Weights of a small GPT-style language model, trained from scratch on English Wikipedia: 4 heads of 64, 513M tokens.
MLP neurons of a small language model. Each row is named by its layer, matrix (gate and up: input weights; down: output weights) and neuron, and shows model dimensions 128-223. Each number is 128 + 24 x the weight over its row's rms, rounded and kept within 0 to 255. Numbers have three digits each. A neuron's up and down rows have the sign that makes its largest values positive.
After each neuron's rows, "fires after" lists the tokens most often just before its 100 highest values on Wikipedia text that the model never trained on.

L3.gate25:134152121141137165180120121129137124173122155109125125161104148077168113177101141174148124128115109139124145105121123112101131137147126115135118086135097100123117168103111143132126153156120082144108098083137123143145140111127157149111125098179106112123118118142124103122161150165122119136
L3.up25:128124118120110122178119141146162097142090168113165123146105123108143121173107109129120145086093115120144137122135170147133117121129131105124155124142129122124118201078090157143127113154094136132158109118151117157146117122135152170129162100165085104117151105112090092110162117131135109133
L3.down25:126139112158120142139086133146149128135076137113163096114125160154093139161112136117120134051104113153149167115113129097139113145125149167128154120123145162166120148097119166117125155146148162117127128134094129131139102115106127159096140122145091136087121153138099109116142120166144153000
fires after: "\n", ".", "\""

L3.gate480:149124109110112118119106157140115093113136093134109153126128113130135131138099082106131143094130177112125137104086130109145131127122149111129120134160143146105124145110139148121145136127087132146111150171147092133130158148139136166121121106177139121086170073142116131142128150138119105140
L3.up480:150152163161129139146127147081117127122165168123158114110117130153113124087108132130172151101104164128142082117135122113135145122132169103126110122117133115156127100183111080128128133146193097131128128137193104123170136097144097138150111158128145129107147120114116151129157162104104138132
L3.down480:121101114186134121147090135137138130094150114145139150128141080166151122116169120139117156074144090133108113164086167136142140143100129138136182152103136133110105105147138138132137138155136105139152120113142149104127135099114123158182143146173111114075133159134137140136143168109115112047
fires after: " |", " J", " |  |", " |  |  |"

L3.gate460:093126096108132116129161122093127143154136092131141128051081106152114158142097121119146165119129122083152138112118101123137117138139136096152159122134142136132068117140148142126105129137138115154089160143160126146168111112142102109148164132078139185128107114115092175080101118146163146114
L3.up460:107127103178144164108145170129107134077149147136095151142127153130072146103143135120149101147160157129114122126146132141113105166113131079141132158131152119088125109103133139122140121114169112119190164140125121131159148154110135091138132088121100153123145090117181106137122098141086155131
L3.down460:115138126110126130109148140155152128111137124128122117071144137139111166103145079074112153127094137105147140081133096086136124153104134130119121152146154123110167115104109103147097162112159166107153108111115103129146137093137113126141128088112152149117117118125102111081111134106139127093
fires after: "\n\n", "\n"

L4.gate672:126134117148084144157150126118165120163062116094141110128155109155143115119082134123149093128104095152134141159103155134088096097150138116167136158144144111147077145131152127132176152143122151132106132100160118163120129139128150113128145152144140092161136110131103119153129170118150115102
L4.up672:132140145120064139125097124126145134119087114112161136142148165155100102133070120119142114101132096131148154152133135107105107094119117135153110121154122103130097161118149121144152154078129112106100149145155130159139111152113180144146139135139107071133156133119128144142118162105141065124
L4.down672:133147156177092108146112129144135131121082100114123157153085156177109123125146098132098148136146141118136145149141147153149139156126152125116125130128127122122111150124141150130106126109137130119119151156141133123133129129123111140143143122152099083110153111129125117154149100148143116000
fires after: ".", ")."

L5.gate361:117145162130129114133145192125115154160113130113141107162132164156152162109122125136074094145102118101155115095146142123130081115093158168147100118095106155086134117137067119136138117116120094144122099134075126118121145104110154130128116101106123137142122143117086172100141094152118133126
L5.up361:119102109168163121113171151121107129116117157112128125099095139142108138112125112189184172135115126114097136098140097134124124131116105176128132106115113122103133137164133122107175105126148081128091108078180132133095083079115143121173096134152091119133123121101124143149125136164146111117
L5.down361:089149090127132156106161162135174114097119156058147107145131133139159152131089128153116181105114137116109122094148106127098160137168154147103121118114148105137172129168116120153174110136109077129146148143138147126145076140129117129155121116120142129145118129138145132114136104121106103108
fires after: "| ", "-", " | "

L7.gate283:110120128118093090097130159119171066077116089102140193139161171152126123138104124176105096111143160088150162136105135124151161147132097142137141137099117122135101129133118165121123085160128075096101105151165111117126117107146130128102141145107103149107116129131135126149109141132174121051
L7.up283:118117132107125116093108161111140126125108123094146182109105098150119095161133123120194135124115177129127105130072170162111122111171087113088097148079108094171120115115125148133092139146138089170083117132125145142133137079123137115101130120122119173150115130102106135144117128113151114095
L7.down283:129157170110123148145140146112144108132102160122117149129116167171120169126106136116164086088102127145175142151106121158118131153098146155124111144119097118123107122134107114110151151153115135098154087143148114114121105109172148121138121137123120085118164179181130118147095123163127152037
fires after: "==", " ==", ".", "s==", "ography==", "==History=="

L7.gate594:135121152131149163103152158132157087148100142085149140128124168150168147158175138116091141144136152096117134171117093121143107127105143148135125143103096112170123110129137152150137107170185105118145156142146119149139100117146119112136122167139128117129116136142106153150113164142131098119
L7.up594:132093094132128140118122103129127110129102115181143136161073153121124139131127138161077126141147108162141112158153151130073150168120122126152166115136145123124156138083137142165112052118147114077168106101148168089108137118136120118132148150142102144080136124099103140147141128099138123122
L7.down594:090097135115138127123096066112087106119110120120197124143142129143090139121109101142149103133127127145086136152105120115130116130161134109148127115093150092112095122128121156161138128090124135154084129128113144148165138132148095073110124101114135156107111143110106193135122107111101074041
fires after: "==", "\n\n", " ==", ":", "===", "\n"

L7.gate344:137122146128093092121128136134146135138145122100112129146184130127110079131068082136126177141105140111141120127151135101115177123116105156146111119145165119148102111117148121117115138099095153131117118144128105108109100149120116114136117102104082110127088160117093133142162122155087108139
L7.up344:117140133136177131130127115118127098173145100109163122146159111146145080114126109161174112151114088132149075127112150096102112130115135100091096176167100099142098144156127133103138151113107188107131084080170134183151111102177180135130146125161136106112129146147131158078166153115161141143
L7.down344:091120133147138141116120134137130126148133145144138125121195131150130132119171144095123155174102170093115130154133137130111143151108101130149112099113152106113137155123108135117102136106097078120146074145112170155102116126218119089110141142110109111138110140129087168077136132150159134132
fires after: "| ", "- ", "–", "\n"

L4.gate551:111138103116105127122181178134118125107126139103123107111150136097126102097145151124118146133148156099119123146143123136126144115109100108090173138133103155093134095086142092096091096124186147084138122084140142135102122151147141155146111095129157123111136147165177155124125152144138119109
L4.up551:140144154118131135107123105153142132074140131133135078133141178114125163164165074091111146136112175100150161145144100181161125121140090136125153147100097128131146118141143104143155114140114131144091148154100138143171125108125128140133123117135138106128144181132147122101149149119190107139
L4.down551:146162123174082112117132167126166157126139106114181099115113144130144140138139141136133162155121133109129140121134134144070158118102153164127132144120134124120145115109095141148108112131089118129131116102160158109117119140168145161113140143145102135127083139115157137158163142102118104130
fires after: " Gl", " (l", "l", " J", " Am"

L5.gate254:154144184126104141141102113106117124141134111138118174129171124111144128163125128114098118071105152114088182180108160114105122130148147121159157159123146142155153143120110092103145112123069109109090098110114181097126133085130134121138107139132105135112112141058169123118165115131087089132
L5.up254:118140159169097120139100120144104148132137112139120113095147125099105172136120100125083145102119179131107152174115128135084105129121117106129117165136124112115117147096133087129116162108139137123119118131139121114154147121099121128140155145125155131137083121079113152125092117087143113141
L5.down254:101116142173132116116127162133144153131102066146130075147168133119139155161142135109130109141103139161124128177101102128150107094099130087158085125148113080159118165135087162103178175101121123121160117132115104113133121119117156133113098153179123109136133140154119130159142125085110109000
fires after: " |", "\n\n", " |  |", " |  |  |"

L3.gate556:152110120122085124092098137081085125161170111137104140137173168132144179108138131149158128103130146138141142116111158138147126165119138160116118157093123130145106140115107152115119148119055148142091176113125129167191123127091114092159132117145113146131137105108093097145145137132127140124
L3.up556:104123158108139114146118133096137102125138119155117145059087127108099107154103112076126127104141132084147135110112157141097123130168107110122153146152158088144152091142112118130118126095098150111150162089120154146150141135066153104144111142170105136145157135075115121109142132128116087131
L3.down556:157159149113127145121137153125194125148108117135136151141138146150084139142139119122116122145130152165153153105096120113138159103131139099148119163128157115127136164156122118089137133134092133134146136141120144132111120108147172130100148130143131113106143108102172133112171110110116107050
fires after: " |", " W", ") |", " w", " |  |"

L3.gate298:146119155144107110141126109178098163150116138140103140124148172114110151143150141135113155129179131114162138112172092105150115133135131098203116104132136108113109105122130113092088150133113140142114114136137134159150139162078168113116118122151130129123122118115143148146139103149124156105
L3.up298:157106165114094163158121102108120150131129126100104123129123109154142137096106094124164118160100139143136104138133131114112122127156134083133121117076092093169117150117154144114152087127129083158117147127126101161132093101107107166144132163132142096098134133088112124095177130098111162154
L3.down298:103071160106141130142131101146070139124135127150133166149120100153131106120122095121113129150120147144163146122158119114165151162126153126129125132141154083146112145108160154141077151142133094156140128135137097138113129120070170133137164127116128145135156153105134161130148118141090146007
fires after: "\n"

L5.gate609:094157134138127141143139133127118117123131120133139136104053143161145112145103136151156106118096125116124125110103152113129121100130090104149122086150172139127142127153089117113157120152133164117126166120124127148156099120145108128154170154112156128108144101143127121182094144110122157135
L5.up609:104152133115158129134097118116162136107131152123164135092094158151137117137116128123118133133140173118146125147141099116101151144107134123146062127120131094089086111069148156163134157121126161129101140124120121169195058113119141148138116128141122091104138128133134129111093067137141119118
L5.down609:134146132122136140131094113132147105130112115095149136148095149150101145162156138112140150082141110119125149167126180069138108144164100129146158136116129175125136151135110121152160115179147165122132146134146146111140126135155155120128108117102155177107146090116132121140099118106099166138
fires after: "\n\n", "\n", " t"

L3.gate1:139140116121129122152119135148147097062077154091141151145113089171144172112146169130121134103114119141137123107150084121106076116140129134139096186147136144129156170122125146089154107139153131114153110126106118143137113151153086122107126117126171122124089129152095161118082140113188157118
L3.up1:135125157134125105110133120064087093089115120096126174127112129151132145124122095117127133135134117122108155155130080131113135145103114097145112119094145149135094115094132116089130144157141098180108099138104088140140136100136128112174050104115099153151141055107130114129107099109149125127
L3.down1:177101112109147158117124178160106174171123154145122128191105104147096106168127147153135112145135161135158115119145136124150100123143130141141070121121165148112116147140120155121150132104167154128132150170142098121129128121135081117151185137103110140154119108129148125109125096155151098019
fires after: "\n\n", "\n", "ph"

L7.gate677:135152191122122145181120149113161139130115108149132148136096155141121124167140084115123118112106107131110158160099173089112141150121161139170139093146143177103102137091111158143162087157151140128129122159135149105119068128133129143178139140122123156087095152116144137107101136137120134182
L7.up677:173161127130116170132125125178109153114171112142130140118134128124112109111129083137112139132105113102114160143188122148168134105082117109160051137106138148135140113146143140104103112129131146124101110098120118168193123168100065112166099141114130116115099109121115139118147121149127127100
L7.down677:105103153119127128164151130141124102152151139142128145111137112141121119128146171132136126079117151116133152150095168049136147132133101148159134137126117150064098121070138122161159085152121151128150114135128162091122095143119148123117127148106114147112147117145136179141073126144097142255
fires after: "\n", "\n\n", "|", " |", " | Opponent", "-"

L5.gate46:147119147144114099144137115126144114105103132054109145127117159130132125126105146108164108130125086151170127151145201146130133119141108138135167113101131126177116163175109098108190115152133134130096153145112120147134106134105138145125138150122157145150123143155128137163110152121113152138
L5.up46:151116154116132138165107121131103126138096120106135121151105132137091090128084087097148103088142112158177128146111152156118088122141065163146159129107127157148113171112149130118169157113169130139114116133156132115127123108169166133127144173131120131104136144142125129129145117073130106121
L5.down46:141150140138116120133117138125140113125066102090133153154127136129127126122103110114110116125116111130135120136127167137125121132131131124154126127113121152132131156116131135128129131121154123122138134149148123130137115142122130155148125114154134104103120143118129132142129110109142118000
fires after: ".", ").", "ers."

L5.gate455:110141140144134083137174188124106139131097131133205149100129099117167165130146169098150087147151128149139177120150121156113124139141174114123129131117156088127103138114112120137152148143153134066130128131124134156125137148105134130093132119149149132132141127139139093116120157170203129118
L5.up455:124101129123147099084107133123115099130095100099116162132136141139137135145105128143153077134127067161112139134147123126095124144118106108124155096122169112116124112139158105135112159115126074118080116119124100137119095137123098165103151150163124169117134134169114117125128133094108170096
L5.down455:110127129143089120139126153172130126141133122145127142148105102146137118109162137103107064137135141129136120179118160137092134107113102101139120086120147145084116166104156105130108150108136159187128110143104115139142121105146128126125149171119137110113128131120084102118089130110133129048
fires after: " ==", "==", " =", "==Personal life==", " Western", "==History=="

L4.gate278:108112155128100115112105134112156156167091104090149116142159108143151117132085113127130139154096119134132153146116153136102087103146120130135108161118126128105119138143141086141162135134124127110060133160185110178174134164146164114119121133130106074164093118142129145084129155117100090113
L4.up278:125106145137067098139129156111136136131079090108172108094140135120088132155101137126116129098126131134142146162100133086114092102120127149169113148147141115141085185147076123167148113119127121126111093138158098118141114178129149084121125142120095129149118142118105127140138145069134093115
L4.down278:107120149120102112148125136139151126160091076121154137121123127153145122175125128122133138156130126143135159141100151116127104105155119132150136125135153148114091162136084138090173108146135087097117118139100107131125117138119165131148124118124142149137127151113145142137136116054098141000
fires after: " |", ".", ")", ") |"

L5.gate299:102113128164093107130119142110124162120133098093151165134088119140117145170125181123153106147153133107145153097113132108126159111153132128116105126108194105195140151125125105110157114137139117100106129121126114153116136167181135131118108108117160119134167105121112161136131145078147142134
L5.up299:104131136118139127112148153119186119125091141136116163149093128140150114119121130186199101106116104097165156125123134164125118107140130134107138173137129124119141114124143104122163153088156105121062140119142111099163093067097110124147151102145055111127127149114096129145138181137108072110
L5.down299:103085179093131134153141138171157138160089078122144139122094133125117144146140139154143101150103152136106152096109127157110118089134120159107112128122167127154109100158090092145127134107126122122126135114118116142147151060144118105133113155111124126167173146131114118099117130119118123032
fires after: ".", "es."